Weights of a small transformer language model.
Size: 24 layers, 4 heads of 64 (2 for keys and values).
Training: 1042M tokens, 3975 steps.
MLP neurons of a small language model. Each row is named by its layer, matrix (gate and up: input weights) and neuron, and shows model dimensions 32-223. Each number is 128 + 32 x the weight over its row's rms, rounded and kept within 0 to 255. Numbers have three digits each. A neuron's up and down rows have the sign that makes its largest values positive.
After each neuron's rows, "fires after" lists the tokens most often just before its 100 highest values on Wikipedia text that the model never trained on. A number after a token or word is its count.

L3.gate403:125212162156149130151106128199157121132122079120103148168117160139087103105099176151069145133140122144148083155136093140139127144120153133124108121134144181118112105149136131058119130182120125095143158109168108188186079109166148091111122109178077150094125099144189125140156138166130134122196099130132054090132147121081137135159122125129192096067181145141169100093092139152166142115141104087099185074137129126123075113134095186108085124113166148153100102130109108175130088087155173136149136066134167073097173123123155136160139159128190146146169146133140104157114087095176123082
L3.up403:093171188145102112080133172065157112104142060148091155088110155070151132122115123146117132143116158171125104133173127152104165195167111046163090147206136117131110107120172158085133101119101103167175107098135153126128064163118121127147143168109127163185169202164056140129124131048063135113116169116087066150125167169127167106138131131071115143115110145160073119158133159209141150053183174108187121088184142189187115120133145122132123143103100173189138117099126096114128104062121108166090177108123132191127112138095153098130075140152103113107106165124102181142177102150140150139
fires after: "ess" 16, " R" 15, " B" 15, " r" 8, " st" 6, "n" 5

L12.gate245:124151181147160143145102103083176141106143129120108118133202142144130139112198129127159122139088166163177095103160132097089094111095087152202132117130141140083097120125160130153123139130092131155124139164117138059120150098135129153131068072143130136125151081150131115127134157108090064125116174115097113137193126074079102122182104125115139092134114127121140141104152110130132176121101162158143120171034168119151136060135064165156120145066146188132127129135101111078109144124174132162117140078119141163103121129144091116171163131106144155142127095062170113126153170094076126141
L12.up245:106114151140155104115143135147163080132107084141112154125125103159118162156113119112093082086102154115116131134164089149131143098156060096159142121105130133100126169123096104103147065140153107157167150150116130131130128153158123180147138178081078155102094090113109153157097078109106096096153118165207128096132130159164145129089139100155112131156100133116146093116195136129185031154114193189127100112157086136120095161159122124144073171112056074095108160174047164154151087064102108102141134132151078080153084100110198137139141077113150102090185051092151163072135169134153153131
fires after: "." 19, " N" 8, "un" 8, " Ind" 7, "or" 6, " for" 5

L3.gate219:112196098067175128093135143090117085145083112145092166132128110156153118108131148083096150138180119119104155111115076163168122086148136129098118078076142072192148133160124123085152136184081146126161155131104161137134128104152143168143132176091131116099085120147134099096138112180111105172151149160092162162137153155102158125109126163118114079091123127114111186097111128091124079164132157061111094150101050144040183100166103188146201120127120074152041116159103146076109134139141133096148107100141171129114122137076106119126099167147138133115127166117133136168160107165132082073
L3.up219:131126131064117109120167205083089096169147091164117149128105116165167092142169145112127184077111152135099110171143170138162146128146079220140145046090090103131150108081196073128151156151106092127149105128161129137063128133069079165118123139127133083066246131153087113127156131091138120183104162144157135126139183135074150123093153120177117033106057132144128157203092150115142153090115136095158170120103163092050107123121207137125162134142092077184118082122165124127107165170147107179171113133130173123133103141131122096130135103142133107161101181149143151101165133134075075134
fires after: " C" 27, " h" 10, " c" 10, "u" 6, "a" 5, " H" 5

L5.gate445:100173191076166125073133160109117152190119154082093103078143143188141107058079148087087153128144147124110109141117122200095117093164071107079121141127059128129167121154131081066147123151072128141062153143127138125116158065162163152140148153155124151116160099106130117096119127070104143151150182144138152174127140180135130134078099173125123102146129129151130138082138150107153081098117178106100204174081119120141125126126125144110146118141067137148164083070113073114129133118157129065156154104179136103125132106135109065114119148178143119100115110079141060125178136155144189105
L5.up445:106140102107124114131125131145126110138115119090141087112173123146102118088122200122156121057146129148144100134123129139182169149144133152122113077154139102096109072123088167074158119149112152124083137137161150155182134113089144130140128139160121212164104119110172090122123122083061143112137127120147167154124168158142156106118123172204160148126143097142202169072128147130096085110134144145162123129105092129103184086094103111169070123161051181130127120110113084115096208100116128082150154125112150145150127121143114090150155177092085092130210158137141107085137089104049114115
fires after: " P" 19, " p" 14, " D" 9, "ul" 5, " r" 5, "ac" 5

L4.gate332:128114112167128062157114141189095146112124190133138122187120079093121157199146153237169119154154079156112126109151152123136162164139118129066084133138107124097164115080116144123213133130150085116151185130175126105111128145110078118117096150123125099129164082112145094107113128101145083163172106107095118088101127147128109097075123166166150029138170086110086141098071133157116056114177135110156143138150111176123070103112122131150171173162120092157126105155101118150097076128094121127123085108066182177119106148128129131100107118125104118130099141167098123159161125110158147136
L4.up332:048126132115162116137108164088114107095137126147106091148149098109166154165145167184173141211121063142152047143138143142158154132102155114108157123051154198146117079180155118193093098166175085114164094104108082129135141123160151210154108187100082093159150102076151112132120117131161168153158129130110090154154081161128139174019184085163082098123088078128092182083148112179121139136102123129189140113176134126133134125111170158161080117141131153104111079139085147112137093159089103145147142130092159111134113134145128130148127137061096181109106096110139134120095118117126080114
fires after: "ver" 20, " f" 16, " s" 13, "v" 7, " n" 7, " e" 6

L9.gate471:155191167176157163107152183088178113207167102125109143182149101132114117114179172073086143160094120110136088118135098165099081148120102109150132141115151147128153149107142147171098141161050108124089129146128170082161081116097069139135152102171152152149086226126104120166166107138113106103080177074114136100077154156149125141105126117156064105136168112134123133119138181174150107123149076153140072116126130139144149106107157158104116117101131111132110080139167084148180141134172147102084127102108141175219144104069127080113148141118131182139104093132113086099111148152098093107
L9.up471:129166106118181075166078105085169147217094105149070138105143120154098126146197216110184091100125129112160204115133134123097096157140113139145147057119159138173073175072183133146102087153071097178054139108171171091162162093078144129204133121149118131125111146143104139165142089107145147136088127100138155145136059122157136076113189125093133076136168120144142120141086127118131088143196095114069145150092105086128147170087124103117098141090129109158133154182148143151179157175119143085155164130076092125137119124108138061125136170205110170122114078085152127154131120136106132107
fires after: " C" 21, " c" 17, "c" 8, "C" 7, " the" 5

L6.gate436:178105082114175115165158128096116203184152198103112104085117122127145130121151130146113129162115136074175143119102154144113102140104097131126150105084081081103165184179139119152175108098097156138116177124153151106166157085143162165119097069155089166125151132123146141186080153106130133145169139171135085157118142183122128122114065102160106121140164190166111139149072133101140124175130154139093114164219107159081127139152132167144122089189102169112133119075130139133154172186077151122077159158184167110083102149126193163091096166147118127131091142130091100146141127174104200136
L6.up436:098120133100142116147056109088148109157146076096151130142133110121081166139097119065087170108173113102112142098127146115175106034099140123181128129068138136137101059144162085081105129102130109130107106156094099145174141158108122137176124169146154101107175116140088164085161181179147109217088147097193162098081109154154104140092120145170113180097192108092132160145099139133120138119086136138174128139102102092099149173099147058089154111148120125181132117125145082124125135152121106098080171119099097151108083119152109119106138149127104155150076113092192104098159061112116131104
fires after: " l" 19, " p" 11, " P" 10, "it" 10, " L" 8, " Aust" 6

L3.gate404:092126145154163115185095109167109152090135163188111061165116178119158150114137137139145099147124152149124126192104134122141134192088154156146062144179135157108063145175125172081102174104158195128134138084147035120123159117146146148159175157143095128165150082153106142101174055118179155146155103103101116085148176189104148094144157119129144183101116141147139055146093135101181090127091179093143092154106137124108148086147111124122094080105116126156116085128137129134107185173145103109164142124198111209141119119141150106128205124163135047106162116196164097099066111163134102164
L3.up404:143128128128165093164176172081120170076131096116137094137122124182062130146162152133161107087106140102125128166088177141140127138092099102154124080117127166112142149097149131141126159116131138110181142115128128136078150187123140147137152144175107111152158124195135137146147065154108098143129101132133251132135122107167096046151196112118164125100111105133199193116114104128143112114191075121144075129182161152182098053161106227156057143053138109129109079189146161141142146111151109101132136124120183107138171100091127138173169126109115137124151122149144086075106146131153091100
fires after: "w" 18, " B" 14, " b" 13, " W" 7, "ff" 6, "ri" 5

L5.gate451:162151136138138151161117154096117148073166135107106113145056169131094141115173126099147091152130157122104130184187157159116150092170140165164098060137128111143107106140117081150075153123106109075125137100069162124151087106106144105122091101115174174105135184137103153191104153162135189132116114065130108081133108148072190179069136108186152154085150182155107103169137165082186148127167109139148157158145113174116135111117119083118103104107107088112156124128113123113140135163136112100081103090143149152154169127166157143118159165107113186116133043144138186140079130058105166118
L5.up451:137161121208129150107097076128155136133101161113111181123091102128169091116156158138116121145093162128129139141191163168121150128123068152135105096104162118139128116121164185106084086123119100123033112184138113064104119081180138076155103147160086153098151115060148134147119107143248144118120098115131088137122141124116097149201156137126129139163178120155151074201150166169111170099165157119160116127129147098079130128132130156132124119099140095135117070113121152134163093124153125160162191034075190130121089100135113114091117132178043131110137083085089146113157091131146130118
fires after: " de" 29, " F" 11, " R" 7, "at" 5

L2.gate73:093140172121098186115120122158160150123120114108187122146144136143152148169134150141160130086124111161184121106150169084074097128145058118122117122149089121094154072036116122143125101170130149102095091116131051143100094184188169124127125144132100118183145097096148091152163154144112140149143192099123127105146116136184057136145157100126122107112112110089205126163131129117094170149124133142172149100111181169148124083109098168150153075150139121105149176137123099115100133117150108145117052090092117119103139109072094070097184110189067119156159143201128156106105121111119133135
L2.up73:093063161134150113076099106153100113142134120113191128134137113154150124078166147141141119071134165109195136118089170075133131101099114132183137141097119119077148099108117119151126136081082146106170146066092126088102131183195094163148093122145087105160153089074133114132145115186113179126135187078090146153137142138112095151149138121150130109099135115139187081186123196109138159133184160119086144110145138114209097125112101138166123112124135168062086139169165073086064122133161114127144072088118142090124116111136094096119189095143080152089199134187130166109164126130130131127
fires after: "P" 19, " ed" 11, "19" 10, " L" 9, "_" 7

L16.gate22:137134142146118097180165166131149206142163112106071143160127135103140137140154126127120154169098124089150181146092098137121141154106157142169172062131105162095126109178166104126190088145156166071150131133140117172123118150094180073175106132174197142140087073127172072091133107136146138111113161077104120150185119088125109197114130151139093116084137111127126104101147154149129092150121123155111156200107131120127118095134154149153156109060103147157135138047091131124120128117145118120141107139102171126156121194138086155137156125133110134133175073145157098153119145094185100048
L16.up22:116105093116113125101083077112084069181056111154148117051139098161111089128145092141083121122131069094114096137106168103147170126125168148092128168132124173061127149161187131045131128134079104141123053129126083119108184072105102158085098086095157069144134140160084151070142122157141085029177142137180081183186107152105191141120124040105145116111132133089124106092127107123072131147196178110134152082125132077085105130127133125092172136154111125089100143125140162072135106131149151160092167141116156146100125082129115130117121120091120092108096136104114146134131135153199117205
fires after: " W" 36, " H" 6, " R" 6, " O" 5, "W" 4, " D" 4

L9.gate24:092126121156204066161089131104178159110116097068137125075126178121095151155108109075127166106146136130170106152160107082092145161102111208128099146147121118104159099179088128124078116176159147158115154171101088129136097164167124187132160140143105105087172154127115130092134171092150166142176094053142116103111143193119152102094130144146176224069186109141150187117208150133105098165179093143165118061140129151139108151130077110170056105144133090066117053132133155110141146175114125121153118114138106129117132194138107138143079129117110124136093107128161133158117116145156166041
L9.up24:137103096143155124102128110134061109142133175148203077163086120105130163132150130153084071204142186191106114080166103102091128139133172112147132134105157134124105193161112174077113103147153121113150102103073136069105120110109121163093101127085135170187169096159103178128095127124170192103118139131173109157152151129154126085119121144089181199135173155033133160138137149174117076159100135173132110158200093140108126108095142147137139195167125090109111141139140095147142152164072144159088101176109177180137116146114118173023148151114109116120088146158119145062146090142089117161
fires after: "h" 12, " Sh" 10, " le" 10, "y" 8, " sh" 6, " ch" 5

L3.gate510:116155119101136147113183091147178111208168147094132097102106181168189131146188131085112151125120100130173132163128153062086102109158192145131131164153095134064082122080135180116178090114141100175148076131097099159194111090149091142163182096095109069162156101168163113126093114140117110163093136119140140140128180130119101121098154155168124098189094109091100140172130133087093155095093190153109121101122163143119155155142099146119104081173161199151160136121144169101170082085179147084115150130077094051080128134124127124096116137107114180173144081120108121110212127143143082146
L3.up510:111160094136136150209100148157181137138133140114141116111156142145115110102133179094144143156133107095146143116161151172189081149134147169144083130105178124158135136075121134128167107205178122157071150149149174108138103138153078131161156096128145148121152121105120202196137113165123154181155116178101148137089099103171133128178133104071148159139081140116076159119078167154124107119115094114187184083154138128168142136138131095103201120150129137166193108117035077116166100143187167109081136133154113125162120173093130091146081162125158124166165098107148048138165135135092139126
fires after: " c" 27, " C" 19, " an" 5

L13.gate21:124149112156126148140197140086128110171086140108100127129137131108155063103109182095113150175080127152171187097174119165188096092068152125147161208148137096101129102139140176117127173168178145194133135123084118134090103144128171147148131093115195096084124121122157152147115073150122123112086141173126161140097116165149101109106101172107108117097141080158139083160122159129140085156120126128140133083141150162159135139079122113130104132151091096185104172099206099107095175130165144130132195164140159074138123117066132159200066061153155160125080132130151121085149126109095080130
L13.up21:193138151089136115108148086091150118088144148147133071094130098082132156122122095111159119144118152099201164127110126076154089163145137141175114108142140132032120054120135074193139151163102156150150140162104134162223113140136098090153137104112106151124125142162153102118081072137088087126148149085155149115131155132091165162120151111135121109179150163074147103157047129173138156114126144145134113116151143148158148128117096097112122133157119183152116106147080117117115145099134120214207121179144069190101230138181142121135146142145115090124071104090136035096171103169180149109
fires after: " b" 20, " c" 14, " C" 12, " B" 7, "C" 4, "re" 4

L9.gate201:064183115148079102115110116176159148139100118111121140085174080160166149131058151134158152156097124124075150076200090134159119123120095156125185144157142103155098146181133116185128122181152137164113075127070150076114142127109149151098128109130086113125178146132115132152157112169129082090161120126123126132175148111144107175181109116143188105087075108148173167124136149157175143113135162113168126134203142105127112115116137129134141119119128127108151161163106171170126145209103118186168129108075142135130052162129123130161188074111156165174167103126084161116177126145196118150
L9.up201:133122170131153165071093171134198101215089169070147138136133072149128142090120123183089089160095057150149147076101137184149128166168103164109155078167149058144072075111120158181112134109146160178147080107078172129093116140173151161169152111105141115097151129137140104082075112142160181126121173155139135141107175102152141130150130103106127131168104142127151183130082191186128153086073109164103147114170110119146161144123071166128130146140190148152152133154157108113147129103166136133172085130102134135145144058148085135138120130172158162097120097070096153141150158175106087163
fires after: " M" 16, " a" 12, " the" 8, "ex" 8, " New" 7, " n" 7

L6.gate122:150203119057166071193098087129145120065131197130078102147103190115119197066106168117101093108126142181126135152128104089106120159143178183108138103090135144121159143132137162143158099115120150187101145129069160160166165128164172106064150118118070147145106130178154084109145120093167056144072116056131140156136063107136078112131113150137206168118168115075146156148140101100077121107107144125109104061125151170069161086081143144143153200107117166137082172109194133064119116134193174063156129105159126155179144148161146135124168090139106134135113134088168091107173138139113082182
L6.up122:161137095116113148109181114112146137089179155117116086161166106114138152143128201106156102175101080094084129122208131142180162042116127103083104105106158169120181108104099132140119181085140084118080126127150182078120149171135103220169067112132136139117101181109159115166131109171141129112115083144123149154111137083119111096103076092053126125057129108123118178090146193178129084147148113086117116087147124095116153093167101147097128083154098115127116108118119143038093118181183154083107060072151121137114181126114065099173128115122158125183107159114165154147138103124104133126
fires after: " C" 28, " D" 18, " d" 12, " c" 12, " N" 6

L12.gate178:089160104155117099161151100098177151119118066204154108140139165080112102097175133122092135130082098181088166136079129192154136186134113123092138197173156072109097124203122134164129136117140085120136102160070126119095115154034115129089120149071126141128126125144131122149087172088224077166092148137169145191096137156127145146104152133135120149118135168174136167139130167111118181098160140135090162141081142114157136127130154130127141134139171167112145128159136122116122156086163068148111133103211126114154137116142135072099144184114154133160123176086133139112086074121131178121
L12.up178:112148118120046138165101121118138125132167164120160158151078113126149108180140120170119068198100142119129192068188130121093114144112099120091157112121135155110127214143143168113197166073103155118167136153136137091152112118136161155069137155159106153169158134142089084090160118126123139151113055128113207130111089112087120125079117162131118093152136154143120080162132184160137140189149104123132148120093169119157153166065136121188146158118078173128092161235140090153113100126201116199094094136133096068141072176179138164113131133168118140124166129141068125143103120156104166119
fires after: " " 17, " c" 16, " re" 9, "ing" 6, "i" 5, " pro" 4

L9.gate181:117148192144185139145103170136107120147066098106183107167167074116092120113149158169158167146124078137131064093178149156165123121158089122123163090155144121095195131198140122092158157092104114098144177121162089137117157104140090165153105132084105126193078147112137117164171152111150117129130137147110159108099076117133098133066146106134099100130083113159073169073083098184166140110115101118088121137162116091100094078122125135219172135098168132111178102090109108139171071105113171155150117143123173105126125112109131120075140127092060154170150100149117157074118110074145112203
L9.up181:099086157114156122059144169126104177117094161125148098110151045113131121095124195185157113071152051171154045152156121110102129114121091146096132123168137156117141161122147082160149134098191110111057108127132102107139170074121163180094165126179124079108140143166145109080149156165131092122121076149112180110071105126145127116116141091114133099190116083126116217051104170161122170105078134098098169089174080076095142086122097112188158109093129141170175135141124121110183063105162087099140103155147157141149131155129094109098120124087119136086143093119120129169118100172127173163
fires after: " f" 18, "v" 12, " s" 12, " n" 7, " t" 6, " a" 6

L12.gate134:126142125135118097162166113188140131114117116145106131089084154102137128086103134084097117147095159154094161132120113108158039157164116145112130181060181167103151099189071145126040139128209110162103134144109130123104096143109106149112103101130080140132103166130098141100096112048166162157080136107105120125127111180119115151173121113183103164082131073183108211134186068147096070116133120134160153145184111131061107123145116120180172116096084138138123135196149141155123163157112180114196174137092100091096122106077158128116127158136119160171156103163172156115128122139129142205
L12.up134:142155139140091144129126151113068104173105122159129113134191165086120129089108112145131091142135154147190136082115143137152079149106143113144105156154100145153143157120118102135097068131175139166125155091124113161173108127176104078126101136178141119075111166105076079129157109160172153141123168137132074093140106158159163112139095232193125146104161159160134127102132144147165142151119128157161137096147080105139166097141192155122200135084126152154115133163126185108132106087093232196088108163111145129116125104142188108114110182121155117141130234149070127149144076126111114118
fires after: " ch" 22, "ch" 16, " Ch" 15, " l" 8, "h" 6

L4.gate230:158086145162111135161109134156146107123167157115120093152122156126099132134118131141133143148156189194111085125187153135117069092143153154144115152168100116114129171094112187167186106074154106192147113153124144120190142111181149107082108083146106139163133145140141125125081107104157121076135148124150141070105173137120119168086072052087144166093122166075081148122158115073149109169075147088091154126094161074174163096103120049094073097132131131121123160108187109126102221087183126099188107134182154064146205132138097184122095117108070118104111104111111145125081149164098154134
L4.up230:127154130148108089117136098129060111145138130109108114098090171065099091097108125109143109151138148136158135080150136163138112181122172111141092066155107172108159124103129157086135119065153128154104091156144168174121152115118100071059107120110111126098093152126083079121175127110103125109185181074135097129096132088147099140117121110098123081128125185174136168088232147157140118188084099129130102099082146073103108076059107101093130115141152123131058127137227130134067169108121157080170109175160147121137134131075125132157051145109037138126120195113109175142148170150113147169
fires after: " c" 24, "ass" 10, " N" 7, " Sh" 6, " R" 6, " Car" 5

L13.gate312:109121092143138190150096116087120135135128125177127115151129110086149074093098119126165081092083142061141154125162121161163104125131111155130151106130147072200104123127176161111146116157135123136158163182104146118128164119077115089140158122109086209176142124124115145135123082105133173142146083129181064151142133130129131071105111133155090138118174131116150075196068074090100149174083119192086137086074136202152177110162128116112127149095104125103158087121149080118073097144122119125151082121086110078113080062164104132143116098180137059084083155098114089126096124110122092148
L13.up312:088137106165154074061117134133116165070214125131152134094072165121108169161083146156140070113183092099141142151192070124055125118148069077107150098107092152162167151189124124149143110103152134130145130142128059096178200130124117152178079118125110101117103092101140151156124096155166123062212135133109104114103150191059125161177169064096137074143094140151123096136126126128127068160059125161128143122111158096171124110155161137139116094115122083119177093102091084109146112105111123105124127082105112142086106132109163173137070112101155135135197117076132153092133133125132084076
fires after: "un" 16, "re" 10, " Ind" 7, " rel" 7, "em" 5, "oc" 5

L15.gate371:074168080138103099099117103108091128116139106096130171161131149169100081149198098129166175168118106111126154079176053121063059103151164139095100110122140100105091114133130116101157164126083153162140116183137174128131116156168121098106153149098102103106118093063141115140178173117083141152158172090135138139087175146148146145088136177068132114165127088112155192187120114148192127104103119169154134103137092112099094131158195166138140110136141012124118140160154136125120112167163124147151154108156138149145097105087150153193114122174122170118096107114111106168125120148111156147
L15.up371:134100124080190136180113089115115120207097155107115149145128128174097159153091157070154134145107110148134150146165086176134106216144166162108178091122108122072040111094133117158182094139100112171090092147163123161131118178179144131159107154084114149092159148121145145100117168129176126149131106144197053140133163146069124086138201126187160112150108121118138148154101074136159102131115081120109116124174181140122144100105084078145157111108117151145180117132078144100147100061108136136138151173164103105143147166175111048143199163117134140088161140128080113116161144125161125125
fires after: " c" 15, " C" 10, " N" 7, "\n\n" 7, "em" 6, " n" 5

L20.gate465:123155158103099080136171126143132154180130113068087125128170096087180102110138148112140162092134103172127181130099106154126156136119105117110130159157154142170135154166128148095130150210174125094148160161078108168101116155181170140123073139171141134104116110128164141102202168142127068104075093138125070115133126191140154089061166103118193134153106114181113169113214144149133051127139104123125166201115112115151168152138068101130078122146126138140124080169138121160082045107090112149153132144156141194116156088113104170102139120179148124183117161175141137094140179079169154066
L20.up465:103118118188123096096097156113101081181136130127129106082128163121154164166132135115135129182126095155152099176139156139151182162146145092136076149165141174114138168173220060111092124114138182129134107100146145089136103128102188155153105125129074118050099128110110069107107095126127107156126153173142072157126159130181185059098190091166124116141168138077097124148045150139126155142177092085087153143125104093147145146118125071107108111130122075128121156104145110179122143111182132109175120141142104100066169113065100207089107121124149119129130145127115129117160122191095152183
fires after: " d" 16, " D" 12, " W" 9, " S" 9, " G" 6, " O" 6

L3.gate417:190171174200151189147129112160124156133155149087164159151131186030128063112164144077113127150152122101150134128174134112136116154120149126109138166091141081158075106103138110093102093147133115096076122120118172122147143161136090112162157174052137106147082140142104186211108166138188199102131086141166139170098112148079109198072120172132088097111102161176128108168124114139174135115130142103128151141114156162192112092111128171177065096123143116110103120165076180158170106136162156158187128111176111200103141079110141082127189086100116161125162093141114162138099095071135160136
L3.up417:086157168148079090096159123112185242086115142156115060156125190136122134124101088077125132165068121148173097129164147149137098151113082121114142099195109082127141071120128142104104158126143073173126108148167195152134124101133172124167144104130134123201119100161082079169104076112129161145095095147148115116168074094098116193123143162087141124123166141091066136113150141118144126111132142122143087132084120189101119137119065168153160140126097126091118168155155134161120105094143102078131189124096103183161106153151173109133132117128122108055159103139137120131103135083081126058
fires after: "n" 17, " R" 16, "or" 11, " B" 10, " M" 6, "M" 5

L4.gate171:119147143060087110171158086053058132154112162100121151165110158193148126087128173117087106139168149123179158094103161077126154081184114174104166165174127140172164092165182098147194165115159117095191112132160132085178092129134171151143126170109133141093136117141121125090032180068112111157107109156092102174141102108156111107143135128214174106157118093142071129128076119137180167109076093148136150137137094119168176184110101136136141140168117091118131158123092140124111104106108129102167164102176131135173137122141193127170145074156184144112142195126136139146152102094086196102
L4.up171:153146152189126104140127088142118136160088144180109124084121175148167149118162178109145107076102103122072166107030154132112151148125101150091104158103092109129146121150118090105092121144069085114213140134061141143116135174207139094198136087175106171119096100154131081085181120106171100109146083148119111157120158143113160148142116110149111133108136197096097125121089160124156137161147139086111114169101143112115191142091180170118108178109103200159102162074154140065100167156123133149122127083163139154156176104147143155124131130074153099175146190118113111151145097137115134091
fires after: " D" 13, " C" 12, " f" 10, " G" 10, " F" 7, " B" 6

L9.gate383:186109145136134129095105140094156124127103114116089183177107136124140170096160148138092148115161156126135162145172172156102196075136161153125186150132141127121154105152194108079149085172134051171153173080087151089107143121206113105164124135088139161107116195141094137097118115158142092091133102126134180070146135143179116124136133125139146110181122132109114104139134103133136143101039100195091107103115101094159091158162135135146095100181094106097183143126123127151127109121095118102159178175102114105119137144125151062171147089123074111166121112100139160143111096084048102137
L9.up383:152105156155087104178150151130133164138163104128147082157101127122088136131059106111121120092112101090075167112183112117133124113135092155082201118107150115133112162193138125095148068126138080125154136122155137148140166133106102092127112082187142132126110136153127078115128157132130114137132136177082140148165096136078167173184165107106134135180156129139146089139131174143127111101199101113137132119105118174200135103083200092119104128144152114166177113144162164115099070089095140201138058117182183062124097141147082141130084125100089143099089104127106038137189109153127101112
fires after: " f" 29, " F" 17, " b" 11, "r" 7, " B" 6

L10.gate36:153182176103100137111114162110122185126107169137083099151088169150167099165148105122170109079092135129091148125079184093093162115074148163101160125123138128159126156140114100137137120081188116122169099136117110111125095105156149102090078132158123100137146118128160086113098172117166126117162056161128094180140121074181167123135042119168151116178070150107110088098132136148096101131135089104109197207123131132076136113102132103167142130128158102109092131129102088126181132112146181162061129083173161167121119152156146101141123124164123099084138084134094089125184141076207123084
L10.up36:126141091158104132062103102120099160176104071091110112121172123091110199166136086116201119095147105112129064094102097158163123070088137090108113153110164092158103097112104111138073165066154125142094129063086113124073121148142086073089123164129109157156102176126127161145148170175125165097159071102102133132162134123125179137137078147146111095194108189118170163096103123161147124162142083154161135099123170120130150145115128113095136087112183168141142119117098160090113176155113160182105130176193170120140059136097115156153130136152156228139107111129115208154110127079124135147
fires after: "r" 16, " J" 14, " D" 11, " M" 9

L10.gate258:133109085185146128187107092088130186124102107132128191145065154148157094141085171142113130177124136123133080147155087136138133158102166085098151168145114076106093109147078102112126163134120166121172122157124163179115187123088126137128160162159175128107162160140110141098118097157111155145108141106208140149107157140089102174111213090106117152160117075144185130120070141124135119129089179085170100129097092172115143133093165106149141177110079156169110131111138151108143139137125155130123165135136142116186158177129153156083110170126148159164133156148132163153071110142118072110
L10.up258:177076138128078181157127166066094097093204146103136107127128095094089119163117108079077166112114134128090131144115153145098126140156098109113149099149155180113158067092096132134136142104136102170177158102156149131122145125161148142158080093164117097104088171145090098125143107114112128118156154136157112122145128134078074174142134052154102186087144145151168204165093182166116114118078122096162113106131186140140127114097178077159155181224120149152127165091172097131150168071171148157106049106154131102125199096134074113102176163149142158159126155182162133110141141139144150145
fires after: " n" 18, " s" 13, " w" 7, " e" 7, "es" 7, "he" 6

L3.gate64:138138103185121102102147135172139089118127151154148141136088127088098128085048087156112139189106097083159086121223148069154133148073131076124173096147150120117092038093132140096154150107124151149177101130112112129158111087102091167158124111099108129140106137143095096129213107118131144101149136100147156097134121071085085122141138121129121179126139092177136140142089176119114109118100090144140166124198142107130142111097153088165140132143068151146132115107131109201157131099128150085155132116095162144094176169117172144101102136134209233117090129084160142102128106143140180154
L3.up64:123140080169158081099164104119151077198128141110188165138088148147119132119148143159176094189106060126099095082151137140120119135148180107105176141098199149201114112126121153111107140091166146119136105094091142049155105122148109139103196104107158106144129193187091136095157108083114132154098140140169120116137099088146142158097189117147104133138076068147158135134116154171081117155108094143175125163155155115119156149107145121181170166172119091100136077086108070182169149098112172101112063122090147123146160106184136089079103173120106213142096112115148130152159119091135155125
fires after: " in" 18, "-" 11, " of" 10, " n" 10, " the" 8, " s" 5

L9.gate421:168105113147139171168114119114199190122169115111092114090142151166087107110147170138146132152090098161160113136132112110151157131173142165140088144155151102144068104085102160159194148111137090129126090085151123133181134164111114167167113159150132101153155164117123075160121124163112098087107149149094149170073059115086108110079092131113107168050127107105095067161117129106087156094106176158179109107179137110151176140140094170146116114218120110146148143167113092140137150084141126112123109101080100139133095188180134107124082099135139090131174153158062120135183089149113137169
L9.up421:093136101078103098120155172146151165131156159127142117060169120177102129115193121130137127100130147157147169143099117165159143137119111133147081140144146098121057156115140130172196105087141118121142109100179114164137110105120123166151134111112168090090119137143092147147092091161126077114163187155131117092078113104102154056146114159081149138110101086130086144194160099130076125150156163136140122143202172151111164110172106096158149172133141081114133190098136142145132101071140046165118136120145196128149158203106116110130112089140103056199105134130088145102159163171156128143
fires after: "P" 20, " c" 11, " m" 10, "B" 10, " t" 9

L13.gate95:161188147154135141169180081108145127157149193137059080112061157165132115216137152074127078139157148123134131132128120136119106105155139159122137096126155112143153165118127152154163157117152165140118159121115140128141107117115142131137088102105115092095125186147081125157093155121065182116156149090142099188106106161122129109103132148119152118161149133168090133138137138175100112101145122100136161143109093148110187105115102132159121097129151162078174151044134162108127151166183146093123114132154152167146105178118136167097112142168204161154131159104036129128117157095150126140
L13.up95:167210066112151142117127151144103157093119147128120146189134098150146120080127142114082093127078150140101142160109144108116191097119139110192129050129109128111091156123127086143148154144097170138169079116062099076151123172118144102037101106045137139151124105163159154120111117216171080080088060101094128142104121108148123193087100120124129151150134155128138132086129150109124136139143145107136128130209142090142152084122092104135157123080182122137172087080103129128185180120144176169152128146090128127111170134104067182172140115160128191102076153132064119117206129111086137119
fires after: " D" 22, " C" 21, " M" 10, " Ro" 7, " R" 7, " Har" 5

L4.gate369:129112110111143156099141177107152120070142141144186103037132156114141148152151161177162114145061154096172135075148188153159113191175169053191116129144128119090153158143134165143145121117103106110151069056071086130132097152131106112125089113119150047110184123135146103122089101179170087172163101121100145182114103124091151168162113167157114127090102112107095106134076111136135151081110132108145164129153138121187150129116170109132161151128118173173122176140146127085159166114148081161113096141124143069094136158163069136084107149106137094110154140113162169111124155170111140078
L4.up369:118085162041067135086143151122176107072147124145122149125148137155132165130082086103105147180112136147182119107113131134133144146128143110125124107170115178148125182115136104122151222124150187152189059084107108101125062154124143112156163120169082070146091121109089077139105095119103088149092115146073086143122141178191113121134137147136125131091187152147104159188104135108131168118198123104103108156122180103156088131083139173084139151107147163120144155102151141086077064155103123162094141151169126104117078138133140128188082152160119153125082122136124086109141115142127125100
fires after: " se" 20, " pro" 19, " res" 13, " " 8, "o" 6, " E" 6